config.yaml
intermediate_size: 768
vocab_size: 1992
attn_scale: 0.177
init: "normal"
decay_shape: "linear"
doc_mask: false
MLP neurons of a small language model. Each row is named by its layer, matrix (up: input weights) and neuron, and shows model dimensions 96-191. Each number is 200 + 30 x the weight over its row's rms, rounded and kept within 0 to 999.
After each neuron's rows, "fires on" lists the tokens most often at its 100 highest values on Wikipedia text that the model never trained on.

L11.up406,176,201,213,185,208,219,137,211,168,197,202,212,200,235,195,218,172,200,172,161,182,188,174,258,171,214,207,225,223,179,222,242,226,175,184,208,186,254,163,202,127,207,206,240,198,168,199,159,193,206,258,221,173,149,245,184,166,187,208,206,236,244,194,211,221,230,193,222,167,243,189,172,205,225,269,177,244,209,296,265,212,168,194,208,220,208,173,191,213,228,203,164,207,212,182,197
fires on: "ul", "ar", "ur", "ular", "er"

L11.up750,182,243,233,186,179,201,171,207,216,185,232,202,171,168,188,193,161,195,212,217,218,186,137,182,188,239,228,161,228,229,155,208,169,241,203,193,160,231,203,158,140,209,222,171,226,215,198,198,225,174,225,192,212,224,201,153,249,220,208,204,223,216,173,231,221,242,194,179,188,210,248,193,167,178,254,218,242,211,199,180,242,263,137,130,201,239,223,211,167,240,161,145,222,192,242,211
fires on: "in", "or", "iel", "ec", "ol", "is"

L12.up273,184,183,169,190,257,185,204,145,229,227,209,204,189,211,186,199,185,128,197,180,161,237,193,216,183,249,131,215,271,210,206,220,148,196,189,220,204,178,196,197,203,225,194,160,219,198,238,195,140,199,224,228,195,157,219,211,195,242,254,193,188,199,192,190,216,172,250,175,126,159,237,128,229,214,198,165,230,255,224,185,197,196,224,181,221,205,222,190,246,239,185,201,212,253,172,232
fires on: ")", "3", "1", ".", "a"

L14.up317,203,192,221,212,198,154,209,232,159,243,181,215,170,238,188,169,232,215,237,190,205,202,233,224,235,182,208,144,216,232,160,159,232,223,249,206,194,182,129,188,199,201,216,209,189,198,168,259,171,234,220,229,220,188,172,196,222,218,224,128,219,218,280,215,249,198,195,171,178,201,164,154,214,186,225,185,162,221,215,242,169,208,216,173,184,172,203,177,218,213,271,169,188,237,210,196
fires on: " pre", " ob", "le", "us", " inter", " Con"

L8.up355,167,199,262,206,170,179,204,228,232,181,201,210,210,255,198,190,236,222,176,210,157,188,227,197,196,224,191,188,201,173,162,136,222,207,198,223,223,186,177,233,165,211,249,193,178,156,196,184,208,115,167,163,196,214,190,165,224,226,170,153,188,242,227,231,226,185,264,198,169,190,201,210,184,212,236,200,212,227,227,183,198,225,234,219,208,199,196,198,251,243,195,170,199,201,212,200
fires on: " United", "in", "n", "ong", "al"

L6.up368,226,184,199,214,146,193,200,192,225,233,208,222,241,174,172,130,191,208,163,242,231,198,269,201,226,217,169,207,174,169,202,182,214,227,155,171,202,204,157,227,232,207,200,221,198,206,221,125,186,217,227,218,176,165,169,146,256,188,225,155,220,234,244,287,169,210,208,214,188,225,200,186,198,204,207,206,227,211,208,201,238,225,166,234,216,141,172,163,201,183,212,153,184,218,221,206
fires on: " R", " r", ":", " Pr", " of"

L9.up743,173,179,223,105,212,222,214,189,180,206,221,191,187,156,154,208,184,146,202,199,197,200,155,185,132,202,171,189,247,217,215,171,182,165,148,213,221,229,211,212,251,195,171,232,229,190,273,193,195,176,219,157,208,178,200,241,149,208,220,183,192,242,250,194,197,213,233,180,222,175,215,220,195,192,191,217,189,251,162,191,209,228,202,189,195,231,177,221,239,187,236,209,228,150,136,251
fires on: ".", "\n"

L8.up403,132,228,251,200,269,197,194,216,160,191,206,222,177,269,138,112,195,217,174,219,183,229,177,230,177,217,186,216,184,188,198,261,196,194,233,151,211,259,153,204,178,207,222,235,168,201,162,222,193,217,223,188,182,197,212,231,199,223,184,190,195,227,214,244,212,232,196,221,167,236,183,159,204,208,207,213,201,215,225,218,201,213,185,174,243,210,209,218,244,206,185,170,166,179,225,200
fires on: "ar", "er", "oy", " l", "or", "ant"

L5.up109,213,215,217,163,201,214,210,159,204,161,204,203,161,248,141,145,209,144,240,225,172,177,165,175,182,214,198,209,274,196,193,162,190,148,195,165,185,264,185,238,196,228,177,224,182,196,231,189,202,203,209,232,219,219,152,158,219,188,237,189,248,258,256,212,209,237,236,194,177,168,255,180,197,215,151,166,189,216,209,188,199,252,187,197,237,211,185,185,232,226,212,168,213,176,151,215
fires on: "."

L4.up384,208,172,238,209,182,187,162,190,223,193,206,243,155,303,184,158,143,160,133,216,169,190,165,190,214,252,188,226,216,188,199,209,165,167,188,221,224,289,180,194,226,205,216,179,170,223,219,166,173,195,220,175,232,202,216,202,205,199,251,207,235,211,225,239,180,229,218,219,169,158,224,170,177,223,181,183,225,168,183,224,200,234,154,186,171,193,188,195,245,240,185,182,231,222,186,279
fires on: ",", " |", ".", "),"

L6.up381,217,193,203,183,132,185,187,216,219,199,205,222,201,202,188,175,227,200,213,256,208,132,186,153,193,211,150,232,223,210,211,186,217,168,212,248,219,191,151,202,195,201,226,205,187,162,146,202,235,169,211,156,199,200,184,202,213,226,190,176,142,197,216,192,154,190,263,248,184,218,231,165,227,213,220,223,190,195,163,199,213,227,155,207,188,183,216,202,252,261,210,172,191,213,226,218
fires on: "un", "l", "in", "en", "n"

L10.up263,201,186,245,167,237,194,173,162,209,204,199,259,175,221,173,181,122,148,202,192,236,244,155,167,153,246,176,210,215,198,164,127,159,198,217,212,200,238,219,198,217,164,193,195,226,187,226,151,158,206,231,180,175,160,209,185,201,219,204,197,235,200,226,197,201,216,246,189,158,217,206,149,175,211,184,171,194,258,173,208,189,264,183,233,215,183,164,177,183,220,173,216,232,190,157,238
fires on: ".", ")."

L13.up312,192,163,189,240,206,172,220,263,191,169,112,211,221,243,214,175,195,194,254,202,173,216,235,171,201,193,171,201,188,185,209,175,229,205,216,201,204,172,189,186,161,193,221,185,203,205,171,262,138,151,221,199,211,227,175,190,225,251,182,138,246,199,243,232,125,220,235,194,161,215,167,235,219,216,218,153,219,191,180,212,176,200,188,210,181,234,210,196,227,256,215,150,183,225,238,187
fires on: " se", "le", " pre", " Se", "S"